config = dict(
    n_layer=13,
    d_model=160,
    n_head=8,
    n_kv_head=8,
    head_dim=32,
    d_mlp=384,
    vocab_size=1788,
    activation='swiglu',
    norm='rmsnorm',
    norm_place='pre',
    norm_eps=1e-05,
    positions='rope',
    rope_base=2840.0,
    rope_fraction=1.0,
    qk_norm=False,
    attn_scale=0.177,
    bias='none',
    tie_embeddings=True,
    parallel_block=False,
    init='uniform',
    init_std_qkv=0.0298,
    init_std_o=0.00461,
    init_std_up=0.0298,
    init_std_down=0.00377,
    optimizer='adamw',
    lr=0.00283,
    lr_mult_up=1.08,
    beta1=0.9,
    beta2=0.99,
    lr_head=0.00588,
    grad_clip=0.5,
    warmup_steps=513,
    schedule='wsd',
    decay_fraction=1.0,
    decay_shape='linear',
    final_lr_fraction=0.0,
    batch_tokens=32768,
    seq_len=1024,
    doc_mask=False,
    train_tokens=114100000,
    steps=3483,
    dataset='wikipedia_en',
)
MLP neurons of a small language model. Each row is named by its layer, matrix (down: output weights) and neuron, and shows model dimensions 0-159. Each number is 128 + 24 x the weight over its row's rms, rounded and kept within 0 to 255. Numbers have three digits each. A neuron's up and down rows have the sign that makes its largest values positive.
After each neuron's rows, "fires before" lists the tokens most often just after its 100 highest values on Wikipedia text that the model never trained on.

L9.down37:108093133105140079179102120092165088133135131125123128139124129130110144122131169174170140117114137127137154119094133144119157121103169139106125113110130167137109179176086142118103116147119083129112092161144125147109139136174105123109170098148110137125127187099143125114113099105114125118124115097096160096138081118112164101151140181137097090102107112134142129150153154117151084087121093134157149129157111128138103088156152138154128164158119125133119147104130157109105097138126117
fires before: "ial", "ern", "el", "oun", "ies", "es"

L10.down59:121109158172150141140116126170132177126126136073113139139109143134119151123088166091030159141130106110136161132120144125144115121120129134116138218161162149115158141157127113121128120109094103154122099141080119143144154076116098115141148140135141100136119146095146128148140172107125129128146106121160100124111138138103111139156144127134127139133127115135157101143117099114105120157145120149112115143100144118118143135113088169118120170159134151081163118116082130135161101114138085
fires before: " ", "ed", "or", "us", "s", "ing"

L4.down3:131116133083146128118168138154109131136162164138177129109101136140164156136087100124079122103097111120138165127120167132141100095115111136143122157114152125156117137103137110127168177152143054101124146115108106150088132138091156118143125136115096111132155088109160165126111166116123105107115124083159125136108125121135162110141118123099147162083151139105160089109101118132100140117140135124170187147128101105148143133134132164146122134142121086077142103114087125127145105129159154
fires before: " ", "ing", "er", "ology", "ical", "ed"

L6.down198:176154133184114136142152133157113116149168154131106119161086159152153144149142162103104090094130141107144161144139109164162121141109102124099117153133094108112123139119102130126119128126162134131136084118119101145127127094127129118105107152110147084110107186110117119095123148148127144115096085122126155117107113109142139113160100133162117100122119117119115104094103109136150133104153152111121146140116180164128140134108165100074117141122083140104138102061090153127120099106168184
fires before: "ed", "ative", "ive", "ation"

L6.down275:124139126120149136136106128156105140137130199138124117151122132164160182158123153111087119141114093158111115093118136138105098139114109115128148166152118111169104165099109125130093119106150144122154124114112147070114104161121111147120125086146153108105099099139153139092103137110161114124126114153142115176143146101164160096113122171120182133143079107138144142154131140101157127133164120117140163148142187137158127113112121091155124116117091135111139040113122130119124133134140143
fires before: " |", " of", " to", ".", " in", " by"

L4.down112:121129113107137144117141107155149104121128172105090109133119139116102138138106098155114118107137114183143140105131141141140121173146107122140115135141084110166121152094130101132092086144102115140147133103135150123132130076132120131130108130115140128134105159126156169134124139141141093103087080093111072121094108104097169103108144114143122103118162176114135113164123100102123101123121088129185149108161176133145105153123089159079145152175104145086122144141168145116106113106153159
fires before: ".", "-", " to", "T", "P", "A"

L2.down299:129128089136160102163114127129111141134089202141133128107151129129159119118135144122195140126158147160145072104137152164112129115126087123130132112139118140101089114097125132122128160123095096116164147114142154081120160145139105147131113096149166131092156091106132179095122104105118137133150106143121132135099144142170121155094140154138127136122141073135123115149118122146084122116147139116130111132141118199107133153096141108114174153101108093116142072119139083129112152119155114
fires before: "\n", " The", " It", " In"

L2.down159:190122181130107141133137122149153069148141103114137117121121131153139128129139138119134152123110114144157106114143164099130076150154107141120121203130112109116114155099141113096190121104134121130131097119153102116140173140125146134160142133123097125115117097153132169141137096167144115153162139091126184157105110105161114126127111129123116122108136150119117100141150149102066107084142111135137135143115107101100162154173137101107108088127145120168106105135106139111136112154186150
fires before: " ", "\n", " The", " It", "."

L9.down363:136163164104146132135162184148095124183118143135104147133138130084085089154132123123094116118104167118139131159123117129111100115091102122153131160090162156134105140144143141142148129119143131111137091161155122145166143134117122145120123159119112115174147131100148134127115137116132099070136136151180113131060100121140172150162088139116103117082161151102169114107138118159128130125150130109109146183108111154123150117114099100162104110155117159123149110123143121141131090108095162
fires before: " "

L2.down316:139086102118088129090109146098124140102176123123108176098161112130175134131130128119151110133128142102153139086118083130132147132151092138122132145130148134072144093135093129122162101116168121109158123132132118154128119090122142139110133112136142092167177047115114118104113151145178134124153087120151129132099108146121131114125118155114075136121117136175138128154123149111120168145129100078148119135138145149146106164129129146114154135113141124140100158063135124115104083113133081
fires before: "ing", " to", "ition", "in", " the", "e"

L6.down101:131094139143131149151151094124133118151155081106090174119122115145147168122138141135134145119137089131148161131108139117133155102067116130118134174129078117135153132185094126099094114136094140138141097162144113090109129126129093203122082119151154135129108162099143176129151128163125114115155139158130104092047128126173105113106127135106117123104152113169146104144153125118121132098100116135148110126127114145139146109129084108126147120104119130107126086112143152100136142119095148
fires before: "ulation", "p", "ular", "ul"

L9.down223:146156151138105161148158138205108126116152124142156125099147116102149118191153107104125115106167166105108129095111099128055141124113105137149112134098145132151170114114150113112154172120121152129158143095104137093142101119150136124122158167110135129150156128103160107097130126106136160083095125161156111152131164165157119160160086122126121140148140137131149157116123179115132152175118148153136144122095122126095130110102099129111085133139129150112148118092164119104109132104143140
fires before: "–", "d", "ad", "ound", "and"

L9.down118:160142125178115125131179093134159121137141110130173166149115115126106153116138126119131160100164149146135133102146066105160091156131099141102144155145169122115115151137142096138133089096150140172138131125116110114122083125108117122117128132120115108121136125109162126126134114182110120137113129157097094110143139122185150123112103134118161079163155162179123129130132091123168133111118119154131153138171145119130146146107125062092159139107129109143171156076117143127175119130116156
fires before: " of", "pt", "ed", " ", "p", "ing"

L4.down139:196146103116087148134139102152173107115131173098141154099100128115120087129076175112116121147120147131162144103142152118104178138108162143145142150118142141128150089137115141092128150176129107119130115128104139147129140096131179158116117125152124145113132128129147113078151104082130139104113157107133129114099138107115128153148169130125196152147150114096154091131123081169131121115101144121165133132121127133132135113142124099120111167140128103158160113098166097120124178148089107
fires before: "ish", "c", "land", "up", "ain"

L6.down381:150104133126139172126105131131080136136104150143148155133148131075119172142142112160114124128108158091155121135116130105136136116147130130152089130120145127120116119124124108102129155150132084133071108096110123136102117128089145106116159160105099189081167157129127187155142108145102129163114140126101118111136165123152108156165137074114164160164145136136131135150175174123169125174107086103137170136113119100147091149142100120105143152114125131137118161142143125167120140163104132
fires before: "ce", "k", "cess", "g"

L6.down87:090121158138131131148131119099109097139121137135147176181106111121144104130127138144111137102154125101105120114124109120156103163093127139156123106157148125133143101116111131137139096124102098140083079106128175209108110143103087127136126131128140132184118130098105110139173148118124153135147143098135118155136110126117127119155053126141135064118089122176118132080085110151166122140135159155105105122152134154124112110140109105111107144158103110137126123140126188131130103162108141
fires before: "il", "le", "s", "d", "ained", "ain"

L9.down38:125121099130073089136154134109128121134155156128152121156097126148155107144117124106146114123139137126192122133123128127155155126113123138153149138129126129141084126137187145162160100137135172162152138137172118135146115147129140092107179128162095101200112119151137124117098145138183130132165131094139108141148134128154115155077140150140095131132100112131137098151155060139096085125112129100095116127111102098161153132148138098158122108139120145143161105129101111173121162149149146
fires before: "it", "b", "ib", "r", "ition"

L9.down119:145088124201153130152161125127094157095170124137125117139118108120124170124135134119136134098118113151108148112131088115177141145135129133114110122110106142092110144113111127148155148119176142127111118112129086130148072154130099113155091146147177094163119112123147118141121161156105104103086133113120103130108122123164075131134147092166144167171095145104111128128150128114124115107120084158127135116132165116068160114088097119145134145119126109125169166118090098119125160100124162
fires before: "er", "ed", "ing", "ment", "ance", "or"

L10.down117:128159141090138138128130137100099140095090131134090129116127073148086116117068120101117083115139137129105148144163126158121074122150167098158110105126140078126172136121118138115134134121114105138109103120133109145116125146110148080110107086176113131104113129174129096155161120129137152116118105119102127137082101146103102117121128145146059151143095133102129144116103158125099113141108138158160130118105120179143128157093108168172101125140141149102131156150124091117132080118107138
fires before: "0", "ely", "ity", "al", "e", "ist"

L2.down68:131084147149088138150177088145114136118127159116141131129125126133119137139145172158128138120185119084122165152124147153107111101105131128146130098141110115172123134131085146112162122149115145067139121068118108155114158115102136151133160121139100107171128136128143170136130121116123102079164113177150124128168142143152174142161105120124144167161122121087121158109103146120150127120155103091073122078153151131154141113118161147117127105142134093119151115091119130120126122137175151
fires before: " the", "ers", " his", " this", "ly", " her"

L4.down81:170118109166140135141097144147148134149162101120123136105130146116116136103151119121121106128120141133130138139108111114179116177105135156120113132101103133087129132150165133084060103140134082115135129113117128154146124086129169080133103146090077162166122115135071146172170126162132102135106114118114129118173134112166108124132132160089056135140148151105170119144102120136120126158115125113097129121160111159132123111144141145108166110093117141105096085106123159160139148138138121
fires before: "cess", "ity", "ce", "k", "ed"

L5.down125:124161112121133122138197123126168155139135132149129144155140170095122127147127121166118108165146158133134138097118158120121156094132117132146123090087145132106148103111139137125117129134112126141166116139114139151143114104125137167076139145172139133145151153113085146062116125144110079133126149111124138141129138123165115144110146171136158138142099140126153120145099118141129193101135131141147105091120080168085080153112104114154104114080098144116091156123147169106133120166185134
fires before: "ound", "ad", "and", "oup", "ant", "en"

L4.down327:115099146103104153142129141107155171176142122157136182134136152112098132121130158093120169114140118123142089128123133090135103098090159179094086111097128145116135142132128140166153141115139075123124124122145156111156110141109134125134164112156171144128145105122105145167134123128134152158166087161107160147133106120072147125144170130128108106086145147134138091139158161121124149142168128115101082097131116153134104182177148158142139130100135138102118072109107129151143134132111129
fires before: "us", "ation", "es", "ing", "al"

L10.down66:086128108163109152135147161135146152199149120136116134134103137086175155157170114104093110109179143106100104132089100127146069132129135145112105129106122136125096111135159130145149118064134138113116139099168137126122174128168113160100151148153154108127109142112139125142151112123142150120152082116110126091098148131152101131136112120159134138134091075099060110123145092121121114152143129142116106116163137137121107120145155119119171156118108136122094158148162111153117117092128123
fires before: "ed", "e", "ive", "enc", "ional"

L10.down92:150148073062101119141141114186099103143116163165095140129116151171163090133146165164102136125117128164104141137103125113128111111099132127112114180099162086091142120115102097164120095140143120108132088090126119134155127120153130089094114120123113145128101130169124139148089140134101079086104115109087115147084121133132142154130132147138118143095127114104126139136158110151141115121135101134087139137122121137113141125086122122131152144123120113135129165120181173173119134109102171
fires before: "u", "e", "es", "ect", "ial", "ing"

L10.down208:118136119087093136116124105130130114110126161130133128141101126150176088128112112136132153123135105182107101099124134129113083129104110095120123087157112158122075118116115103107121139156137117102147169135140097084128133116164133114122089121140149190071094092122121126141153149114121090123123112119122126170127164105122129097112143158150152138133091143100138140097115148179126122166190071169205140122120115111134106142097123102102139170111132125166122122127131116123146110134105134
fires before: " the", " in", " a", " by", " as", " at"

L9.down260:127150138114152126134154125076054138183113188138086106157123116156096154147133126104082103128125117142147139126143163175105150121091098111115129131135153125128116132115116179140114132116134127074140124075137058105116131119119162160165145154121138129143127122114142140124127113157121117121087096116132109142136095098111120130148093123129091131110122074126165105138133124099123127121151096108087169129152131128150176121131118129112134133133113145110080119109080106126127123080151160
fires before: " ", "ov"

L10.down147:145138093143167152100144110115067108147125107149110118111111098112160108121095164156108126170161187141129172078134098118132089097080136123122100133126138122149120146138126089108096145106118131141137124099158136099125128100137113117168143124130110106135141139114168118113142146150097131104121103132072099123123127160154146110175132191130150136099130087091117098125107115110133102104164130113091115155139101165142125135156159164113124144123081113127109123115131144188111105100111135
fires before: "el", "es", "ed", "els", "enc"

L10.down200:102161110150121166091104137145113171154165144134120126142121117113106082105149121155122126153097144115123153108134101115122129107110142084085152159143115152127156152090106143124119115123132080132135073117154147132141092151146078141120086133079155132124173108110129150127128108097136103115120100093102145153148105117149168143098173131107101098079146120135152106139137160090154104112132104106126116162184099127135131084125179148098145141121128123134091136136125154141172129106095149
fires before: ",", "|", "ed", "er", "ical", "ing"

L2.down212:069078143128121134133113166084098133125149132128118138098089123122104112090129167102149141118148130152125116102075146134090164129149135066135124086095139137138157132110134147153128134138158161103138109122128092158160137112132101126109099140117154139109128130131181095144085065116145109118117171166112161157110123091149124133121165103105111086141135125120130156113153160135125130090117117109152155120135102137116137120142123126140123079077154173118124125076099146124097122150117154
fires before: "er", " the", "ional", "or", " season", "ice"

L6.down195:147134113114129133121159104162155153120152212144185122086099156135093116106116129113105156146124107147146102137121139118133136174127136110179125132142107166123118111120148144102168126158134125115112108129109124127112140097123139132123165156112083145109137127145153122100122154109122118101118105121132154149136161133109156128116083133123133088112140132147132137124083131127143117096102115139144179135149173163153150143111095091148133161112116110086146186083166095170183161106102113
fires before: "c", "m", "ill", " m", "pr", "ay"

L10.down317:124149097156153173123109141133137108106139161139125121152142122122141144103139139106120123114126125140092193126089110110087110179092123152092139164156142108118172130110132145115159115114159132142108140108152129092178103157161112128110082168125107089120113111147134124120096109094115134093093112130130104116137159154172155081109164140115132117171112091112133136145071145109122105152127122152109145130143152139149098094133158170117141142107079111094137140129114085103141111080113111
fires before: "ure", "ural", "ures", "ment"

L5.down153:152140151087124111056116136139149187131150199148174123121126153140136143126118100130151127130093094128148118113105088130152151098132129130099108128140117110117116157177112137109118114082133156112102164150094092130130128140157174131120121129108144129193115116134103119121123097139189145144164135133133144147145120135121108092111130132150149152157145141115160128118120144155128148123113121133132133156140168176137135162109167130161115156138095156096116072151150135096118078117160115
fires before: "ing", "ric", "on", "m", "it", "ely"

L5.down183:149124128155103166146097140120112109107160175147127082149138165160122131122113186128122142104124151122122134142159146144181139066120160154132147146113174080146127117108147119114144090139106108129141135130105152162128109089128139089132125167117148126131129132122135141125112110077114133095125142188128137114155086082151131137155177132144146134147087084109108102112142147134148123181109140168074089110161147112119133108119121121110148099123132164151156116109119125161164138154126127
fires before: "ed", "e", "es", "ing", "P"

L10.down116:161085150126100120154116145154117136147153161094127189132136096139115144097152180151113128137104095099133134125089143113112129140124158152113119114096171125091116131124132142144122108117124139080125138093111090131149139105129112128153124101134175123178102164109129129171122129118094097140097117154112127118141111120103138131153146159114133105126107078149141109105123098164168098090115139142086126122142163125072153093086153138067145135097090121125106115091152134130138124118088091
fires before: "es", "u", "ing", "er", "ed", "ts"

L10.down214:148116094139158136106091126082111179117157191136157137102124141118092150112119102135111101162124142128087146170143148097121143127088153144083114142127111107101142067148090111107120107144128155124169106125132125125115128098121156114130124119131137118099112138151135146093101128079130104136118126102168118074141090090140139156130134161112118090120091124112126138134135146144154138109084117130102155180082121152124091174142156139123144157131109153109112137133083116146136161090148155
fires before: "u", "k", "ue", "ist", "ution"

L6.down189:112163128161140123110122123131150164172100113142127110149134149106116106132184123151164097134108153144138114160121121157132115110110187116127120076102169086087149096121193123101106135123135120141101101135143093153129130124113124135163159207123116129124132122160130121094101070112142143131121082099152131090124143080135120096122100131148158137124123109107137114104124101118103167126095131123110122138119108111144106106125114069109160128101082129118129159087099146139139132147148147
fires before: "ay", "an", "at", "ant", "ac"

L9.down120:123145148187109116114144110172111168108137137117131105120153128074104128101161100172087119093122176122118152156135090158132142154148121101136110101153128147146131126131157100147159106134122081146161123105095068139134073132103119136170110133104113124163119128132155170111085141106138140097144136139147156136129087133131152141123116128146138120108158149108143107102110129140150115107117109086142154127059159104120142086143096131128101132161136169120159127157145112142130141129185129
fires before: " ", "ic", "ar", "anc", "ter", "ters"

L6.down121:164118119118133136112115130097161144108165182115133139098129120120126143131131141140099113134164114082117138095135122133143124157113139119162098091115074114101150139103155122070135081136180121175087137133126114106135143125092119126113153139092158147144138118131198153149133126172108132119070102131082116143147137122157098154147152148170152090124146118148114126116099122113132157113103109104142146081155134169121135101110138111079128159192118145131134115105147107131150150128135110
fires before: "m", "ill", "t", "i", " (", "and"

L9.down309:160122146107136142119154096086133137129123101146104145106104116174132131130113163167112117135092125123102120160131144105194093113130164072137114115128163131107130147134123124167110112152103105166105109173107178113093130125100095116112105129133120114126117130166142129129134106133115115143167127128128123134088126138137146146134139134145100119110112103139150103125150092141122119078077140129127105127133058073133149128096185164158139131091140129114174120099161124184167155112114131
fires before: "7", "ial", "8", "6", "es", "le"

L10.down83:155126128158147170132163138136131157156137082120127122105141148158133098123119131152120119145091098126159156128111122117095138115115130159126136144082160111113145157091159156149104131132128112137136090101139093116135116153164144124112108105133153078148127160142159137141112124150123119081137152106104185108157094146138124089107124147146161112109168079082137133161146126114108095160131121091072126165123135082169121146143125141099179116085154138152169127096095153110126103104109120
fires before: "e", "er", ":", "al", "h"

L9.down270:120122097114133144113143128159119116168082122095096110123105103177162119084112115140136122151157143115095121129127129127109106135128143140124144123120148125114130120092137126115099140128167129112143132135125112121093151149152125110095110100146064174116145131095156171119135171120103098177099111127088122132182142117097122111134154151141107127140118069066157132103162141156144132135129174120126114150136121126102108105139091116131187128120141093162143082128195103156153152114143151
fires before: "eral", "ber", "end", "er", "ed", "ction"

L6.down290:104131102117136111102123129137120157129105115128144118122142136105107107150136147130091132134064105128119156140106139154117147104134165146135108144073171134168139101134143123153140131143149123139136100128118105160121140136151147128138112097131116137111142118142117144123065123139087158100144101105130166125159100157134103128166159100083079154126116114123185097176148155130129086121144139151099131127133113190131067147120141157110190153112135077105099127114098153118149124124140068
fires before: "ation", "us", "ial", "rat", "ational", "cess"

L5.down69:180140120092109115101105148119135145123106112154157144093157133110099094130113129159109138152121140124121113134121175093143166105125155137139098089139104160091167112182158142093163091145109116163109128133116140201149165114123163125122120126092109138128157137135158150143119110102141144155095120153101127120112126103145167145148129131110156153129131136142122116125103085127137130099134106136174096100175070135076124175166167101148118138101123090148096107125102131117120115137120134
fires before: "ing", "s", "ed", "id", "ide", "y"

L5.down2:098116149127116135147131207081146132137123092143162113141138115113150112150136101130101132134163108093148076109162148113117112103094091117115116133133111120153139111081144139120144174101138139141139149156094114103138135119126102131143135120058122115080132148145128124122161124099129155167148149099137119143134111149118137153119152081096083139139106139108133130136061124116141111104138149166167118124142155136152150098155165181074105143098104131120096107088123114096142129131108137
fires before: "s", ",", ".", "th"

L2.down257:138110152121111150153151152122126127139116109141137151170147115097104137121150111109146085121078085126130171113150127124181157119118154110190117131153097146097109142137115149158125105122131124126100109125103137141113115074130148119073135087115098171150112095138056177150120148093132164126106142132115131117133108172156126131127104100120110134135162135075131133108139148159140104173137141115114107093153155104146104151090097083149143119147121127080129099104111149111119136154116123
fires before: " the", " B", " M"

L4.down143:144175094113149128084128105145084117115125136109184139158107130129067142150100127107103111124128162131119166133129102157141086133096120107112130088101183112134104148116138156134141118155140169130089114114149093127111111119139153195124166150139111148150194164121155117110120125135141159098152163102127133159150149142124133115132086164113165118129086130148129136148116156127140111098102110115118129140157113097139134127123118078078146121112106121125129161092104147160142124164158127
fires before: "at", "ay", "an", "ac", "ant", "ann"

L5.down322:114138124143149118170093089138114136136176095092139159129127121198090120145129146125193121156080115095139185129087127144091110122115146126116152130127170106128116168121124154097113155121136119108114112105127137111135117146136075133145105114138153073194118126076119132118138116102135122090151122104165074115128141167138111115144135144103144129113146130128125133156109097133129134148107114096137134144119157105155127089147152168097141139140117141109162099078148137140146134113109156
fires before: "ing", "y", "ial", "or", "s", "ed"

L9.down95:149137137147121112134168131115160127138100071171119117125127135137090160107133126139105159115118115158146115133169114127167141106124140163124118134148132131121135146126159149158116151155118143120116101132131092151123152119179115131135147126146127107143131157114146121158117126127109141160145095075138167114140146111151110113134165156149100129079087111128138097146149141121133091103118118115140174113138105094188075156091163166141064127128115145147116190103155046128141124127150124
fires before: "ing", "e", "ten", "or", "ely", "er"

L5.down18:152171125140097121173189110137143133095157172146156157098121116165166106089132135138099112149145115143151133137122108155151090159153155154090175184143087106109159172153161128141142144128123112145170136128145103118143163138116165091118114114121187114144155125135102131140123088102187128110166123130140122141128153143123133116113165141116130124096088123128081134116160108119094116131117118120106106155150105124147119082130129120135134129154095166167110120110108129123130105096139146
fires before: "er", "ing", "ers", "P", " not", "A"

L10.down187:071112128148119109124114079086125127127159123110177111122119169116106153171115108142122167136135129095111151147109125176094099132152140108105107114168124114103108107100136123122103142098138149120090113150181140128146073118097164108157133105136107136140135175144169176106087142136139100143148126109117106129120132131138104170145151123112092135086139124152116120143143118124130116073133117116149143114117158123125115086117102153150165136110109120072142137172153103115086151081104125
fires before: "."

L4.down44:104045150139095172108110199127154158133157125154151130105128158124148152153104166087106131126159136102115100121128161076142124092126123118121128124119098138128145117149156135125126144142161107123166113157111144149132126136135102137118129101154169158167137125151128096141097107150127173155178167129110116111126132114161150156117140101104144173147145142110077137117145132146147143112138193140113108112110120127115141140145152147150131133104159117142105110064107094142112124163131117
fires before: "ed", "r", " of", "ing", ":"

L2.down204:134142122101150130122109176113086145153165112088153096113131129153116118113111176127095143147153091126105136121091145126154120107111126136143187084137088140089132119137102105144095135129099112124131102138098097111102114175124144128092147116130131165114110080145117142115085116123140115131122096173147111140125118185140100099142152174140062124102103090110145096184121102106123124132152122125116164114147149131099137159146105094145116142119148112096093132150145106157096140135146097
fires before: " of", ".", "otes", "ield"

L9.down84:129109143169125133134171160151100160131116202150142152122157126155073141126175114124072119132128159138117126093096140106137145103144151124119190132136124081117171115110146133123133123116107129147097132128156123109164069123123142132142123169135153098147143179146146100123108127114089111169081156130121156140126136097132149147139126146138149124158136152153118130138081114127112143118092120125149163121121164131120105149133175103115160145143105164115136149153152164124135157076132096
fires before: "er", "s", " of", "en", "ing", " |"

L6.down41:145093091126122130152114136127157136113142115065122121113143124137101145115124106137170157107128138122165132135109147103099152109110110167090083136117109100121151160180159115118124089133129109144152108161109117133169105107123078113134112113098172117135128108108149133136138110118140144146138131139160123087144095108135080153100193118124167096127160138144131142046130115130134143074134112169116111101103105134140151156108195124116114132121123133132125094130118096090120159145144104
fires before: "ulation", "ated", "ular", "ul"

L5.down85:121136166144144156116129133126138148133188104138167141083097137182079093108151094115132179145121149107140128122088123131133114103169131125136067159152125120128123106112138177117146122108130113148100132124118144116112078164116156146153119100133151074148155126152125112147126139124132103117097155114173149177114145140149069167150109139138126104144152147113117103137112144135116115158121144147151101149163106122103122163109126121129137140092142110161183090161139138113153098159107149
fires before: "ision", "al", "ely", "ing", "en", "il"

L5.down165:153105108140124127172114111105107129137150119163119139142120105128138115144111099134112145142103133077143113151152100125134173118114166107125091130095103120126125109154157111138146120131160098132099164139122106129084144133099109111170107116132118144138166083131124184165134124124137116101130131145081182166129115083200092125153148122126131124113140147156127101143126114089142126083177114136134127158144121107107089057124139082143101152142167143113156125130096141097104095150118103
fires before: ".", "nd", "r", "N", "S", "K"

L4.down183:169136120154150140118137137132138113107139137130155143159159110107161109127171156111101141083076118139136165118154097138080154131119117145129165116166110107085136111117150126131115143133133133145152143124142101141117125120125176132144157144134127131078121065111163154114110134137147108079089156087130143130129111081156135126157148132166189130157130137111116094072104141145197141143161138150085139109130121108161151075109121107119100139145134130147135086104139117117111101138148137
fires before: "ing", "ace", "e", "ain", "ish"

L9.down71:139151133138117128136143116112142104118141155119129105142113120142227124097067089139131143104156127099144077141127114148124150136114134133099126141092116133129126113145131087111097131145133144129094139112087083088113131128117136157110120123176123174140144101100109161125088131145170137144167119083136130158167150149174127119127111115109141078156130155138130114131117122091137128120127103173139113154143147171134137115182098093151163118148117137156082177152104104122125120135141117
fires before: "n", "stem", "nd", "m", "r", "."

L10.down173:141164116105124116107122128155055132171143162147099128139142103111189143103112151101108111156103176127126157131102177105115092141133099111107114159102140100154098111127134093087067142124160108146147131123146127093123109185098141126138154130150154153118143110153107111099131119149111147092128131139102073131116128126132139097101092171100130170116135138101114163147126160099111159133118109140117099079163143171087146111105115123110123127105119116111122146115117149100137147138138124
fires before: "\n", "=="

L5.down35:123115088161128122085109135121109082123168099106116106140167126143130106100134149099095137121127154090150134135142122152136143093101109110107108115140096142099107120122109116157135169128138131161111130128101086163129124102127113111099132144086115103141119116111125154088134174115138114094123090129164150159093113139129054129126107123111125088168155128122106136087137125107116089090079121096115167128173131163115074123136122133115159144176123118156125092165168119159116097142149131
fires before: "ing", ".", "iv", "ep", "ust", "e"

L6.down252:131121129132111129164081144116129112137139042140112134139102139143110121142113128206124121137111106136077143145139115113154140113107144105155101114135168132133141095131169129116136144157124100112087132102154115139152161092137175125131119147126141145083124129177129094094115111118168109117133112158179153146094143171143145162168143173124113139092132124142155127122140104157151090145122085135124147137145120140153146128151156127120148183161143146179120109140106142141158095149142148
fires before: "le", "land", "mer", "any", "us", "et"

L2.down4:165156146130126123168133136137136089110079130118106140146116130095099150099092107094152159107096127104120088110115099129147140131136126133105109142145082077118140119142085105163179120138170109128107137146128131078126134137126124148109106123127126099125139189173128165126148075166130108102173106125135106095108125179147125151145143123126107126127170065147076135083130159140092115122114155134151103125136160117140161143113106117088149127138131127139112148098163132150154119158130114
fires before: "\n", " The", " He", " A", " As", " For"

L2.down312:126114143122147131110142137133108109107092180129175124117129136179121092123060102141101090126164180129127105162143154165164116105128134136151192164126135087159155138118116082112158136138169142126126124129147081069096128125116181094147149149114116112120126153088107136135177133156126127128119158102079115118112101106159098127168173130150139138128115108166121119126120143136104109125103130136140137148121133104133110150121097142150148130141103102163118107112124087124164146113122128
fires before: "ing", "er", "ers", "ory", "ish", "ten"

L9.down127:109146169107079099114145142137108157121169165145142134146073171124099114134143157131091130090131141121087123118142142133096081135139110170101146144129153127157145165083105109109096142162175158143132106116092126074122125110102116119142153131131165084141110118098119122155143119161101144106120141119095143120190104142100140141131086081129171094118136145138096133131160123128130119145154157112135167135176126128110111144118129103103140124151069150135139129132162121138133113133158099
fires before: " ", "pt", "p", "ect", "m", "y"

L5.down332:154120119118142100105111131172144123130146122135128113139121128104120131145090126126109116149102114134111142113144089122136123117163131169120100100133116115075071136126106140100146126103097109128154135095122141140110123143159140113129085116096141100114179131160122161113137121150135167112155138135156132115145110114077086127138067099172169123133152162101148069132156155111080149085048139139124105124112154138133122148116168113138097149147098136082115136137144115154108127146179100
fires before: "iv", "ian", "ad", "ep", "ound", "ust"

L5.down341:109126121142146118129102119112143104130062054119129114111146091106116139141133102092156134126107166106112138086122134160092140114144141151145088103129150121123105084104103113161139136119157189102130108131096118095150118149127107161122134126104177159100087115096117120106141101119110138128118128116138122083084141117145103135143152125078103128143142092121107137126160149133153131168164161146131143106145142113167143134125129107103160164112120149132121144167113068120096180147137094
fires before: "s", ".", " |", "est"

L5.down108:115115125131133132128172162160132180087137111099153115128144116159128119149129118138116142171131112118118145103169131128139149153137167172119118097192163148095136124134098097109120123130149116142089136145084136155135167157123108110126136191143126090119177107141136124155129092147126122087152130169153129117105106126089115120147121126140153099099164101150096112121156134114119132170093131100148138124090182090118140151136136136132126114128106111209158126077124108120124134155141144
fires before: "al", "e", "on", "ill", "at"